{
  "n_layer": 13,
  "d_model": 160,
  "n_head": 5,
  "n_kv_head": 5,
  "head_dim": 32,
  "d_mlp": 448,
  "vocab_size": 1024,
  "activation": "swiglu",
  "norm": "rmsnorm",
  "norm_place": "pre",
  "norm_eps": 1e-06,
  "positions": "rope",
  "rope_base": 10000.0,
  "rope_fraction": 1.0,
  "qk_norm": false,
  "attn_scale": 0.177,
  "bias": "none",
  "tie_embeddings": true,
  "parallel_block": true,
  "init": "uniform",
  "init_std_qkv": 0.0395,
  "init_std_o": 0.0,
  "init_std_up": 0.0395,
  "init_std_down": 0.0,
  "optimizer": "adamw",
  "lr": 0.00341,
  "beta1": 0.9,
  "beta2": 0.95,
  "weight_decay": 0.088,
  "lr_head": 0.00812,
  "grad_clip": 1.0,
  "warmup_steps": 287,
  "schedule": "wsd",
  "decay_fraction": 0.636,
  "decay_shape": "linear",
  "final_lr_fraction": 0.1,
  "batch_tokens": 32768,
  "seq_len": 1024,
  "doc_mask": true,
  "train_tokens": 132800000,
  "steps": 4053,
  "dataset": "wikipedia_en"
}
MLP neurons of a small language model. Each row is named by its layer, matrix (gate and up: input weights) and neuron, and shows model dimensions 0-159. Each number is 500 + 40 x the weight over its row's rms, rounded and kept within 0 to 999. Numbers have three digits each. A neuron's up and down rows have the sign that makes its largest values positive.
After each neuron's rows, "fires on" lists the tokens most often at its 100 highest values on Wikipedia text that the model never trained on.

L4.gate222:503473498476416529464504441478535524481544453512538463530535473528480471513494506495515547506523516457493489540489505495559527480547558464512523407525439558471535534498515493492472506485503488539487527475503501424508393446478564566465505604401508474404469483487506499431484447529464575516451444457529526508599492520530503521508531536520512477541485524499504409460560442449439408515596523534532513499515523524482417524531574578523486526553496490519494546486500468496456451504508476
L4.up222:446520460543499513450528488478479499491488524534499531490506549447553538557527520583462506457480404531439577443502456506454479497457487514517525537496555559488480525488462457532488473461470493536493513488418570488542526571440469529510399452455475574551548536537586513551494535520554484531476495485495512470510509528483581503464478519473478497552448534461543460502475407490522499499526531441440495478478578516524546391526556475515537519445563477491468455521487527435565513550506564
fires on: " sh", "c", "oll", "ous"

L7.gate442:497518433495487516512514488450481496484532468478464444551533428457444509600496476458464529538532480514464467399498515495569516487495460546528470458440551520573530528457498441483524408489502487492493490521456501524517533436519515482515478454512500483505486542521405551559496461443424455557533513580486473430542415494511495474461541523528490471444502426534437539455522472503505519519507506479516563438496503513437459500425563480489461405477430508515455518443551534551545530530509442
L7.up442:450524486455437556471555608509484495447489537436474466431553494531466501509459516529474488492501563465499443430525506487456538562467468478488550515472530465510491513447449523466485504469495424524541515479536535458553458477538586544526486499461502515535445466470479537477457444493445550477461505542409464482504443494525517438481527494511461380442512555558424522476458499516491529482397519561481482460425539564507546533482514495524486405533547477502521528464496477527546539519447496
fires on: " app", " ag", "p", " cont", "pp"

L5.gate236:559472573613495494485454549527563497493464554457524546505599525509552534504422584500461546546551498502455445486483516505473574547458539563469450451548540478599475557479442558517490520445484537474483504496485498483473491464466521483540472518503518507497541452529496509507525504476566502517452480422514517498524482564553550556560481465468444552536523512508522476530479541516494562449586417462469532513473506510520450511580501575545504511509510522479572486509473502478511474414523542
L5.up236:534499558466527499486432526539519527487513539415582398478498471510523494481464513457492512492516480486477545490453545521501494489474403523455478521395539469523475468536523515513470482593464505574513479500483469473449464471462486534518477536533490498502459486524516550508484488510539439444496505490427471490398434511532549538478431513456563490536524528445464492582439518584444483507453491484394486569554490504496438489429485460447576553548521516502565523487538461479512491523444514
fires on: ":", "al", ",", "ish"

L6.gate414:446467480542454527431517498476570508423428484450439553542524471495542569503547457463497490522507566457514449576481532459486571492464417439503523516505434493512506530470479492459466459521445491405446523496524508494487465416516448533396445492511469444444475505434500468501448536528483501482527498492515494531565508524452535520516560460466471515427440449484482570449570465488487492544515539505509506531502545528528524528462529491586493487476546480469445462525549486562548545555550464
L6.up414:509524528502573594501405479472494457534531539451477490553479534528487537501546519485485480483481543617527482466478563495499505524512570452494518554471464471488497457431520456485540508472484452444462490516615546506488532509555511482529537427485472529540468526487510456479549610496599490476521487486474439448569509515558435471492583504514517544474498408514478516526539501524495508547493509527455520462485528562546500448453482479560417545503546509466499450475480467566476473554500452
fires on: "|---|---|---|---", "her", "ople", "|---|---", "o"

L2.gate17:417543458489478502480489522601537518456511574512466457475467483442493457458491525490518521507550549494565519508467589421564483448519571531420554514495505484499526456504511504514457463496491538554523482543507474486541450467517522463595447513525509503482487488485519543537558434454495477567515456483439418554476510468514480428532503541493502472566500545522528423490498476390503466533487487529556482511530445517551460522515595447505496467512504436509495475493544481502421528502498389
L2.up17:440453490428446490512486493522446453489501543548491485549498456573410551459478452420520477395506469554479506508505528478483510503551467516482590462559480482476528491555434585459470465469480484516492532497488512419580477569526537555473526501512544517461511502513533554437555499507529495508568519559408472501476517436525474486472476524525521493482448521517493513459495500512587485455451489526507436484505491440561389474508493496469524542491403480513489469452471506568445483485516444
fires on: "ist", "end", "ted", " p", "ed", "en"

L2.gate319:495488485496502555497489461540522436490452555519544486515472447504549471516445520514538527483501521501470497491510484458538488514548523533577523502574561521528501595451488563512559476458469555516455475494494494547540470599481639486540591500446476534469487479490505475537542584476510545524411547514526493556483511490496516471449495551501466517465522509532511479510492526613469435491523499562473537534506466455463584395559495473504594497538521500533467453481499510536507472577530512
L2.up319:588478436497510478437570551566546527556469540420519469539571523489516532492550521503507546467507494485473519506500459540456469479445525425499540460465590543499549547467474518482532522516516578420459506540553533482514558470527450570536472481527522504509479541493525473497486542502508524473503469510470454542440452474479608446531464521524546509412437469429535484541507506542467493536543462402486492514483500506454513546407442496454508454457472490539466537487484502511530517595468536
fires on: "T", "ar", " of", "ad", " a", "ing"

L5.gate155:461481516499476511546523473477466449510503538477495440492482518490570554541450503581583467511528501519505464517497484461477448491578519508516546516426496555527537437555537528474554442490542459542529545527513583495524452500465478571467449581491456464420499462509431423500450458513507494497465470486468472538544434512497483443545483509463524522538474523485494565431473490451485525490548428514358465500491527484583428508504496493463440427481550568501490468562487477525498548520478512
L5.up155:476480504548456501506505502530461513476504481510500533468553457494474533513460472522531467433502486502487486460524517518409505563525493441554532504428499543494549431543506564488566501474524586520515537517532551506542478559449572609448499512519485516478496460492467478482544541515539497537580509488530496470612470517465547510507529582533501459481521554438471501482515468465484390512564443569434484548495538428480453480448499530501458532463533512415506491516379468523548507473519471
fires on: "her", "ther", " 3", "ork", "ton"

L5.gate167:495419572647512493493490522472468532554458497544491503482501498506474591559517522505404491498474529518462421466440562541531515535392544533526533523479477520486534578495458439462483537488514514425542508553463469491426521453476507499488515510465501506484453479486505532456549504426528472469465474407500547493553439440485541549554508497504529435537477485566518512494569463523474514509516459449490508512501468558482496477502528488552530512503560453502475432489513522390516462482467470
L5.up167:580554500531532474423507479506507469587556510475479456464519525483489498492466489394507527547508517511508467531473546470489524561458471496498461535521513489488403530437555492503497538522540499474478475494580514494454441474541439496542426501581533460497542517580522512461484525510546484479518529454490474523477489445511514413538489462567457462448567483505598483473519495530441527569540594456447581513558485523480548521504473437523497521525512448475562397494505536523451516484470470
fires on: "an", "ish", " Y"

L5.gate184:504471477533481489508473437551517545457444576452472553494538515485522494517526453490492485480516455517526554566524554517449481449483545450560467456432515507513495510414420426484520461479545429475570495526506518526430452504434518513516452497479469423546492540497496480459491520562535501433477514496480550535510543479484489464460597618480537539417402468488513505488455482549432469497560520445503501503521548509542513485516539472486488453536504546544477513554534519549595464543543494
L5.up184:499528482588490526504398416537527572520489435493421506488536528431509513530553571460466434544466571585488569521564511563483499517425526448475537482528553508503525407542443510506463528428520525515493511511485530508469473462487517505583470489497467498538437503572539519487508462511513509498546509492445507562551566473538486522512490531472464491491497460495543536480478513545543531493460511519581519508525524566466521546487527438488561548478527462437528525469549484499472449427472586
fires on: "ens", "c", " c", "in", " med", " h"

L6.gate407:509477500521472518455555466525441447430503603511505422508509567503546569489544549467532532427485521492503556505501514492525528498491553497584521470524505488535519547497468504533516457549495563494574511535550498521474563518534464487521511469501482564510541512505500547524554484501464507500466535476522507555507494417538448440465522582494520453403463489502435494499549494511542500525440390509451456522488578467575553439497520538503520566501530465495496475484556504479515646508504448
L6.up407:513472526468458503524455489508473532476515514472628447495500524529462503539515483522508507550424570474455471513517530459476509504499511434528429517483491576494443424474494457507551520463495515527484445524451611490487547474554522475537493539523433529408502512473526564446476432534449490536475497467463451529507536500516586532493491433505512534511536460582583506454533474475526498518546506515458552509524464517557502496443461576407400491507525473471437509502508488451482541539527425
fires on: "ed", "ation", "en", "age", "ence", "ice"

L4.gate433:450497540496524493497500501473482500506537522496525507412464455526498527462525531505469497528490510448552536527495547481511579482457549505519534498456476488537516524534510535525478500576525485509487516540545464444529386465489420495534475570491490393407517525499467552505571563525570437470524477517462450527540475517515515508593395590485546490569532464453517526392540457520536490447543497542536452537558473448519433512466549446488532532463473527461509512513571479526489518522522463
L4.up433:524487518521475548534475514501492486415529522508553481478478552524442498451524472446581487483506518522489473408530518462484525464491502489544547469467513478449510469524472525489429488492510517454512481570539485489511468524530456454520561465486516500513559531487436587476609566576490479491514486509467463535503508565546403525473450512585537538445506456478478583498491475523600555477477465488457534462500520587501529545459481543462439520428502487550499503563513486433546490540420578
fires on: "ical", "ational", " work", "ual", "0", "ation"

L6.gate40:506500507514533561479493576469497493437515518442526495382468519439526434550516482440495494562480452488516436473524462493480567418463465480471512524510515472513483505402503483518534479415498442446533536512483465487462465512460483519448466478477566586495533543470432578463537480440452469523464549586469455542450457496486524526474532487507459459429556472489422444469533550524459549516545536524483471556427486536531504541497526501505489522448444496559473475502514468549465490578511510
L6.up40:483592454470448541484491502482569512438533469483478520531463482531506447507434464480509560516474506472541544437459561471444498475555499493539480531480503455501567512523526586452486468513475579537438497515476557446478537554504541556520447532453482429520485532458457532464549511527513559463494510549491481494470487519533500474554549471624542429499558491519512476462618525517531551460495506587487525437494495535553568488518532491536440447464522525421494489487502546582506510473510521
fires on: " app", " more", " p", "cess", " ag", " again"

L6.gate291:513485496544471564466481532506460444535460479513471516534501510530505549465486590537447480534525463479501463477458508491505541508543482498458517467567446479489556526484538563439439487489454484474527538475470410398460567498451529566463410546514549500417454526551566540477486523445549451474489494489476513482562509499493571486540479438533504510496535520489440447527489491370530524552490536441548529514463503535485459460566531470555507512459435506525481476473434404511452539503503508
L6.up291:477493530521570485518491538494466457506463547565465499460515512476441588457478446556453481477492562550503435545505457615480523439468504496442458468467503503525454504426516489448459551506588541463494495561477514492517498456532534565559471518547555467498484538529517487442528499461588565472595478431491471492512493516524488535569545482570498442512549489416532516514547521447541499503545517488454534447483554458549503467488486473535424546527461575532512473491466500499558495498502562
fires on: " all", " sup", "end", "al"

L2.gate238:502444473399437502483558427564388460473537495449483599570487541556538512513491483535497462589561499452429557447550570519481463570487475532483542519533499528548494519432433481545513565478481505462542494553538507530491502475474443443481600515485439490521501477453463549522501577486514529493501525576473501476522503546500469496489488593486460494503499529495449476501519477457475551543522495438407491526514512536480492484481541478521489469450485533517468530541488538460492466508551458
L2.up238:480461419452497489467534457509530559607466541515549459527507531546529507480503499457560406487544487478592536502499493498545434496566509515404490562560467517501457446515469506536555521499418557534510586445462495423491534547478560469451495478441499537510539516505494497470460511505461552516543518606494499499514498469448486464469451500482561540474481466402492458470419514489455434499470560539504583510496505500454550510503487509498539518487501495513494471461475521517566445532525445
fires on: "b", "ic", "z", "on", "n"

L5.gate168:491477517525480462478508451470541569517489511537467511474461435501482499545494495501529554516518414419450448503467529490582536573412512443543500453496496457543521577446512486454457473548447505491543503516533535491528451507481432547468504531454536437479473519547521464603498543426485509490500465512548477490556445475500572594503494498435453531597475542541487541456502424457435443456528524468499568510430506531460552460442521471505492475506511485467568487519521466498541484504548535
L5.up168:516536504481458457491601529497513417513490497506464439502532572453455538555578490567540478613505447524484464453455522484484488552508523518419456503536474493527476496489473507431521520459448544476473512527472551491437504537470514510498484527512572491498503579541523488409469474430518379498479436428508520487532512490566542517515532472497445546580462444468515438487433473530524518510464543434480551472471548569482512479491545461437486517553502468429539481460484512524522516493500491
fires on: "at", "it", " are", "ated", "an", "im"

L7.gate338:548447554584493544444545528532511475483532520501485422445544544502468502517553543562426529485481531520520474497482554502461499539454464493523446479494519430509524435520476506460433474485526517454452510488548538496508541474509512547520485476543463462495484452521485507486524544551565534468470497410480455591454394435515519526568498500488446470547517491463512530459531535501556557494514582491468526521532501600507501534433539459543512512465532454428474493488544444517516558394472572
L7.up338:555526449523477469466638565450466521594503500453503493487534482535451497535500508461523545544488470562487459484512548514461488554521472508417506500522464540495447496500450493406502523518509495529460550507445565480510497514526422512424513526560485527479516484506528549456548487460535476459498507530462501448518402456538580600542574479486527519437540536496571514504462499552424465474461532580537492543470487502507479553487498455522473527508606486481562523489499487502514489474511442
fires on: " includ", "an", " att", "ant", " off", "D"

L5.gate420:476469450490424533474506507517470456492494588515547539474554517493533507508451430521472478504504410462494485488508455540535503568514517562498546462563463472505512496505485616438458501498534517468483483570510516454491457444491461541536438521551519529456501477495589507582455507451559507433466454461449488467537481534505523510514547497505580490593497509530530545478537494510600537536448546558526549527527455494486581413505486479489447489534467490461482423537439498489503503503459576
L5.up420:467451566543509536508486521479456416476477480534575505529589501476477511475492426446559562498500528490453488518498526597491456455525470533618502495428500496573523560499506507558506528548489454504538518513580417507485540501485523577467460563493479476521491516504441501461437558474470431492524396506475545483501457441490502484542503394529471468525521475529535521450531477464483530538483472384461436448450502521499495542510535442508474509572498501515481486503508520463512471490507539
fires on: " all", " stud", "er"

L7.gate290:537479528528532560469477533544496467495402494439562413466557453497419461531533455399530509600455487443486545511514555488501473509474508579488482539502552517521532500466504479444494494502470532462504496547506541496499540544471476515547520470504554550471518491546539488427452505474531436584536543525544520524491507444525533532445507487472499585502525506481532423516482463487477507515459522494520532531538465591448439496430525497477484534435432480516465470515466486594550475442542576
L7.up290:416555486456476511544495508487441428448477539440501510504505452537502518526574494525504457461504508466465541475473559429515494514462453544479596512489478565530507386479486415533489490497466533457517480537473539495440497474486467522505498464460597484466540523592540495515480462471498453529524437515579567490545589504467523533472478532494571467516472512542473533538506449522518513506580526455533444454489556469598505509506586608463473501520473532519473502525547491511527485483476505
fires on: "y", "w", "ew", "wo", "mer"

L7.gate363:605571484529459561542575491516488554518557548441474537509456474456545498514602495501477470459492453495459503501495440524517491554485519523497499480568456502478513525485482518519500508474536530491498488488518521521474471468446482601507475467504455529532353480473578460450438504456498552398506479516429498534489408491500547501477539541493559518463559428553487510464523397465498556502496482558573490533528527542496523522571496504512497540495533519454482493525478530435452518528499525
L7.up363:580524473583515504495554462547557505439530548437548491463473457486561469477504533512555485461526485524523529540434452531510507459534512491445492508482505476512486522501528569474504518552494457485550490459447489529484522485456562563531474494487461479548477469428580437520495551511466496491464502501392505596459471520484502542470563510571496506469515414549511492465504478447460537508538540585613515465560484558545473470534408515500493497456540494464513569517488544440453504431527507
fires on: " ar", "hen", " I", "y", "I"

L4.gate127:490456474481487590557485422477544508449512461472556448500495433487473533519507537517485521484441492550460492472498485472484547523532593476535502472548486492480544493494486559545454465444505453454396452540445518485511479501445569589517549487570533518514460506483532478511512537480471519514428530443525424517465397495484527461363511561512522502522547492460537550500423514586474441536506506474468467526525507488491487404486538516500464424529492440448483475463502511524532508485501479
L4.up127:546482411511505513509541502513490408512449562484442477502539446450455551468484545554560512432499482488497462444520471525420459470563482521510499561467479518511498488492538489553509532544501444486456525490464510531506482531468471506510485435423567502477541429561515505396453577559480531476532476526534491465458492480506536523496512524438493535513464465465514513570535534581496515530475405494551500520532414479584435492470499548445499543569537498602504489482461505503526461519569523
fires on: "ing", "rough", " during", "uring", " Al", " of"

L4.gate55:478489556502540563602531489480516489516425531467472457499489446468549547473411479473527548509434495534490447566526447498478495442485467515562463457512478557445498522475473550500497446503528404534450503474547505452498497520478457472499442506578576532487461500530482521578458526481445545453491492498492617457496431531513549497451504565486522573447442566419477510538467497551514585460495518496523485507520495460457452516488524542501474489460536431470482443520501491500543507518503581
L4.up55:534480570484573516563476475509526410532469513453531541462543427497462457464477497524452549507469503559488441485530525490504545521506447534562495434506533506517458503498517527554523476498502555506468538491489547514543511535463421532439586494529511511569523510520509463511517562513432592487472516536517489543448499550609555433459490494507499575452521559539469536537524519577453488469478475473481529525529473495549481465550457569443614539468485515406526513467545507535531489499533540
fires on: "rough", "fter", "uring", " during", "fore"

L5.gate200:479413572501461502481540482524449488527542445553512517529573549480511500538544572506530505513485448504469510494421547534557547519485536531543487461514501496471521553534467477454499536548501525537474473517447537453537467609463548580524502537554517510506479515498489498497508479515421474570444494450504543539474505491541501468509490471461495528534544479537526378462480456512485505515470587475526495493483558551582428488538609483587529449454515504576558504476556448469501532450526503
L5.up200:426520588457457528484500456514492552517527521573523470545540480464553629540516477489442495483499539501442486574493475495454488496524503517489518520591484545477433487516444481504486521512475443567546510452504523459537494545560466447524499499470479510503547403557559461458532498522490476487475491492493562531563566568506569520494464597462520505519524503514459493509547459462516432491497576510509506467529633474507490472533491506474465521573522452514466457481429545553473485495454479
fires on: "ign", " sh", "fer"

L6.gate303:526429546518491480440492448522571540506553503426512481512498520482492558475554520472542524526492459488444454509483398507537511425520575489504536462497579538510538518548531490442446527530550516474455479522497448445591437502381465550501444580542598553485484462511493451526502478498494428539511519500482549542506441489547508493527420604481543506480485494538548463467487504421510475499531504541526518572516506532513496522547521503518502432498503457462452524431544477528482466498527508
L6.up303:488424535462536526498528422493488550479499447526497548532488549566541479522512485536533546391494504436549483500488467577475504486514476560485459530529527579480445449519454497511476456471481535451509496501443442410546484496473536525437542474466496518553528425486508573463523466526535533479499409488480599535485496551500530512514472583577558511514449525501450518537511431498548488502546493470469593529520577474517565505533477545504434490492534535487570547548530509495486486457521446
fires on: " sh", " sp", "sh"

L6.gate12:563541531622470502488454497537591398502459502488460447533525543473460498527590494510475542532549482522458554480424510515544450470550459525430483501495492547499526458453542444453577480498495550453496529480482471521442474442528531559493449494527486510444468521543477505422568496524518478498422428429483471498465458507501512457567483443498512539479553522518533483442517548477525539481494445452527522530449455563521449558487569523478494558472531515538492486471520447482450528505496559
L6.up12:513513428532502495486563609483477510454489493493477489537541461493509498482525535526493499495459488403494512523477511562432534493491594580481466520486439519529506486561532542512545494537466446541454455506535537517558605489480463472522493467462497499429535530501487515462501511435570435542478498442477484468555461495523551497616496459512497561554528536495490501466520465465526524478479479419535524451488516521532510549433583464497443488489557401436529553576474473501500537453550499
fires on: "ed", "$", "ial", "ation", "ated", "10"

L7.gate395:477455416454439493518431514498484547565463488476519532490494458466462486496560461447583580443527461525475489535442424559516477371540508466468483538478511411482511489518450484430403499516472508493512472519500498444475559468456546451570524526453505559452486491504446531562520541457530519483515532562457544473510418533484473539516533495511433533520476465483486486462497471448524475425489543505485455535513406515449486486524499468588480465431485512555524492528517501493526503550521525
L7.up395:526426430537455477499527464506529469522543477531508456465527497540539572521486465483495585467501493466526538545516523439464467555462491491466523514490456493561523507438489547540499427552491470485429497505528513557443468444542490499554512479538526528443431506544489485499549536477489491596559530484518546498471517518450506522472566451524450521565516521478553435469519518457449486447470525453457515431552461552542481558594464415584484480440445463439442543477426467477486490487526466
fires on: "t", " O", "ant", "or", "en", "er"

L4.gate401:530448516485557505497490482514484454464532554470566495430525489517487499491444479483565525556504514471482466583458462556489411520493530436497456545579529513467454455484527477519540426520511467549536499567518423427465521478492510459498469533474533486523418509485458456537503584486495451528527579435517517519527493521554572506536487522546540522473534454506465507517530464496408424473541538524496405493473441633491492499532557522480459528488489428477494483555511507466442505555507518
L4.up401:496523493499519489485580488527479520539504474478535504461523473461556454463415485603569479483494436480531532564496450572448427509501466435428446477505493467455487537421511552547549501560516464471516482507585456492496515440525507480501554467507502526552534522441518388446536560569527503500497499496530539514584518475509495412590494517437465466501508473426564480528482480469482514483490538496536489523515488508515474488490519531521541590590486552437536533472495534504478428521498518
fires on: "ife", "or", "cess", "oss", "rit", "her"

L7.gate104:473511436541417517453437459494447516524531496488503538468537518572456553558426490516492428478459438489473489467443522502482520589529482525551485536511490494478436476507463517487544531478513530568565573486525496478513490481443582433516505480427508531452502481608507441548474448498575533462493530449542507497604492472505560509539468562542470543442463489540552535467447477505527472568511515454509513484436564524452502499531519501458477537534463491461440464510453485494499581537503549
L7.up104:502442499543475475449539543420527502517465491534563522578478455567478539456507464505518514446521461555489556560438522481530487445553493474545478537498474459486534467490512476507503505525473426460539493478588422493479519523593445512491440483451507445565530392394512532534526488413525470520460465559505511498541552549540536469463476468461487419596420570493520470551516497452510458540540531511508483493473512518424484495492532469505471439482471472531499507504454513552475493533510515
fires on: "er", " 202", "e", "ed"

L2.gate324:476414495483470516517496446494487517614485517517504529549587591525446532495515539461524505544479542545519544499502550504502470471473481522478473522514500435549471445411463525440466495458483504559576521526398532479477469472444552527465522538533465539561487535466499485520475532500523544480500447483427549498545540523576488478500526507556497491542558462538490438467461500471516472518466382467486564512548519522464513506463506513445488497525469434500502559375488575492524533558469488
L2.up324:466452470510571513493497471496512520542496473586507526542491576623423485571512408507496481493480485551503572525542471512531471514504530522451446499539520494524493485509522514497545493415481506549533568498506451469511472518468580506405478542479488493557509475477483491572463528494483563504577502536448530480518545558533493569467490517557469468492536490464449480415466508489529399513516432528484527581500497507531467452456503545532519485447466500589476494467465551585474496520559462
fires on: "on", " l", "ic", "an", "z"

L7.gate403:479496508505559595443473470549494528492540505443445497474459451420534467510546470517570576422543502467494485539492487503525471508546533457530466476496448554476474469531506503574500361464435491527488480588523551507492496485479513535453497523459502488507515525468482409505517507487567451571527511487535432555576546488483567482527584613515520519499527488519519477450520469499454466453549464496490514500465503530486522445474569438538493451505535462470468450501445459515480516567508462
L7.up403:477408489444464583484480494459539502490474466486417436529483505432561475455516499499505523496565528465588528551458551482487504474557523426540517463479462518474434446551515528507512423461454493480571489498526510445524522531537464553426543496501521425491527525480513405534585514492599511503502499502546486481587512495455454451530564526476466505471567498564472503498460555472511492501502495552432493555502486514448507469463517549473458525441549529454459520519439498515431515542543465
fires on: "ater", "ther", "her"

L5.gate33:529483451446374574549478477496549530427548513405497496509488487459506495519519512441425491485473440515510498504474461489489554517549501470544571455531448500489544547539458458453469526513484485498520478488489569496440545504465459555441500536365546443542446476502499522480436524453496441512545496462438468564516512537438509521478532524493551467446510498554494522481485519513567557481491460520547497505524477580423557540506496487540446440480524494404491472524483499461526442518475486
L5.up33:555476509502489544472523517482509510502534492467468526502519509499574485483498562436518435503525443508603480427464474494545543463522529544457497468504462563475548562478490537481472507542516445493483526468519520526431519503476474424599582461506501500489454502521513511589504485547461490523461419632434486553418548466492437506509576524480503556547531498550480479467513512495519522521484571520570527475475547427506465559519433461523508457437517510422517460496518508489441515460560507
fires on: " I", "ers", "I"

L6.gate132:512506488483554528525488480460472598461455568510496463545465468600525520533517444514524547527509521475459569564458551496509582500522489499451483559502415560513499506518546505500398481533447492492426518588472523500484502452547447471490480431517466467497552416513494460539538581465484525511499565517488455479507473536520445466503467545536549471502450562526469459493430452553560475548431515497525487587543492486498485501468485515564439537420537455498501457543474505467494520548477507
L6.up132:511435476511438516519491482504498420471470510547527500492481509551460466457461547474547529444466551594464553544515578501506445495593523548514481517509492482566435511459536564598476556510505491447546442509455609558510508482433491500545511497459574518552512507429525576444512455571460417527524551474478480494465555555481512461408506494512460528494475489472485500519498538438545492551449472510490494478532496532587542490519541522456460495452534491494523428502531538493487485516530487
fires on: "=", "ame", "ice", "ish", " of"

L7.gate207:450495465485476489561541493550525543501488462520571523538496485593502548491471403526542506496521454555501488553515459505450465515525537484492501460577462448452514498472434538455470502440518465539492475549468530420569475499494574595538463548520574489563483505539479443523492484516565509486543578447489423560551454487500512513521484592455484544534529571456485515472496545478558422499421469520501507545507445480453530439537501450501519554481501500537555496559481476519445534477527502
L7.up207:479591448481463506475534467403438513505495503509552488495524456479497515570440546440522429493472494520477437528470398515454465494512437567445548494470520499453461524438558529510456529458529477506444549522552511553430509453530507468527455511502458565457476513536435538535460521549510518495419429408501573523484496522475538507495521469514463519491478520481589424529488507455390506547463495461473482490492530548532525495545501447566544455458535521498527528483468496457550502509451513
fires on: "l", "ict", "le", "g", "er", "el"

L4.gate245:596461537591533513448480453447492558611466484445522553487481433481482480533445464504502442584534490505491419514458418473506541504522537573527502467559476552525534499464513493512550530537449533511435548502546503531518517507536410464490495488495509541467460499516485554489599452532491485520448465403477511457512503571551540497450509542496521526485519511501526473454486487472438528541547482485506576526423554528451504519486565427541478554576554523510503460509513509493492494486500496
L4.up245:521471504515570480483442451513542500479509546499505462451507479463415459442470576437525506483517484434473470545521510542460521519437503480460518512442526481498453516565547503488458482543512530509403484575589492507485436553524577594514426491518514415513526488516438500452472524464535506479533519488418432528414434468454513495493472467506558504513462523479551469461505531539434474554463537441554463507511502469476460447553463498513564531503492484473481499484556484592526499527504580
fires on: "n", "ell", " Y", "ic"

L5.gate429:544485430554530595538468494504493490446466496534522454552488576453533396448495494503575506481535489428469552523482523480512529449493542452524537429512495471456502522417483556511482531504460505480539461531522532482444534535507510405594618485504482517429549521468499514471514524538492507505431545566471491488524487495509440510462577557547502536455520453463456457527463435508557495519455539522536480442471511539510481532428496479499517449498506425500520511490587477448465551515499520
L5.up429:488489451480471480532503458460440456558513608500582458481385448460524559489415465473530526443518501437458500457494458483539483570550536468536523566532533600519476509449538484487509482520456505469471514536516563480502557503587589480538499493548406535507474533492551518433447467494496535551473479481470550487521532539478529493429492553541470512436488469578490474490454481484483483534495490483514564469547527481533554462603461447532540524530497510512462478505507509460530503531490502
fires on: "ation", "t", "ter", "ice", "ch", "en"

L5.gate304:532537536544464540498492525504544433416565527494360453543546471432603480463525532491390585503500468543537475491462540528500465510508533520482533514489473490507522553473541454463476598547476476520472476505560563517439520471537516484528471460476547521443502470535492508499547486477493562547469475452486551488394466457519504508518510462476484511472546519538449470490530506413564546504531502467523522490517525499487447469473573490449466502482515415532562456513503479504459529427478479
L5.up304:529503505474436523481436515485519537443444508469552508546492470465582509469513476515454531529515475537576466424497516430490429472516477560439568519514461527504511469520452563500498498530522483513480533478458467496524553493527534506521581570487516449472505517492579562485567473456483502365496478420462449477532504563478565489533449481431493462474494541501563409507547534562494488464519458486530492474435517434567558534480458525501489534462506502524426537491552535528475491516492414
fires on: "ult", "ted", "ated", "en", "ed"

L5.gate403:556429495595504502502482419508517509528546491492457574482601523497569467482471502468484509496527454548410521545573523460466420490448515538508448469497499539499504551473389436495529500490516506432521491505544529494468418536443536523534494533466464544537510480494528512460538462529531531482448448471466537555463554487530466527489543515507423463497451409497517536469426464548533465508498443511552523554511460569562531553505444504492574545551516499510465452511485505549498529504558478
L5.up403:551539532490465572536451440480471498453460598510474485444545569441472444532529497514584478478424472597573472488514476520470503433552541540502521476518458511455520536542539500492551509458547396458496516508526580525456473471492527500565498523510509424569486542528458489530525520581504573510597455565410495508559500454532487514465482435506519524491513490488471527503510519530500476543447579534543499523558532514513479504513562497555557486490508506499548462481502554547516532487520500
fires on: "ens", " by", "ec", "c", "al"

L5.gate311:458433499553513506502529457498545478449516583455545476479501382515448512526467508564504578490511521478537447506491520502486473553468542485528549540521459482530526513463492485497552458496492463490524484493564419446500461471512451529559450467448484521464475480453481416502519517395520501482504489458461526508601543569447530516520504474437524498464484498481530509478609473555422477517494541480516537467527483572526560530543516453522506485555522441489485470460403435509499471420431507
L5.up311:455494491583540486453546489429514439435492537473480502437504491565474528451519489523521572517528512450525409565498522444443443541475534445488442471496468504579535528498503453467548569514520470450540486501545428418463458444478433493491425459454536498468545486485514495450520521529524515460548542454479507483590525570483527489528440493455473463494525466481539569442526485500473503533529550439475547506574548520533538553521557500513456466559592498465515509494488468511527506488434465
fires on: "an", "ar"

L6.gate425:577493469527478571479569457606496520485589473420431515510502509476511479462526564442471541532544474539466431523526502478542478605526503471483440506574458582554492529460474534506488484478479492503494414526512576470501499527544526503470475493579509539480513540467518528524514550470544502484532556487534494564629534508499494427455522496510471486449525482431480398469491516532447519467507472460472538542455463524468518454474531535523557499490473510479492464493511544560440473518517454
L6.up425:467466512419512510502553539516567473547432520536431515589551507444577434507561504482562487525509482460528470527523470563463487588466440515548478513542551563492491476502545521515532476514480481549595401467515449494429461524462478514463532549474561499505515569437512536485494452494514501480528494563537521460562524480480443483486521475554474531444507503422459470534456521520478460475538436437435510446472486471440511464405509507544523524487547512480467562536480539526508470490469540
fires on: "ely", "L", " l", " L", "ater", "ly"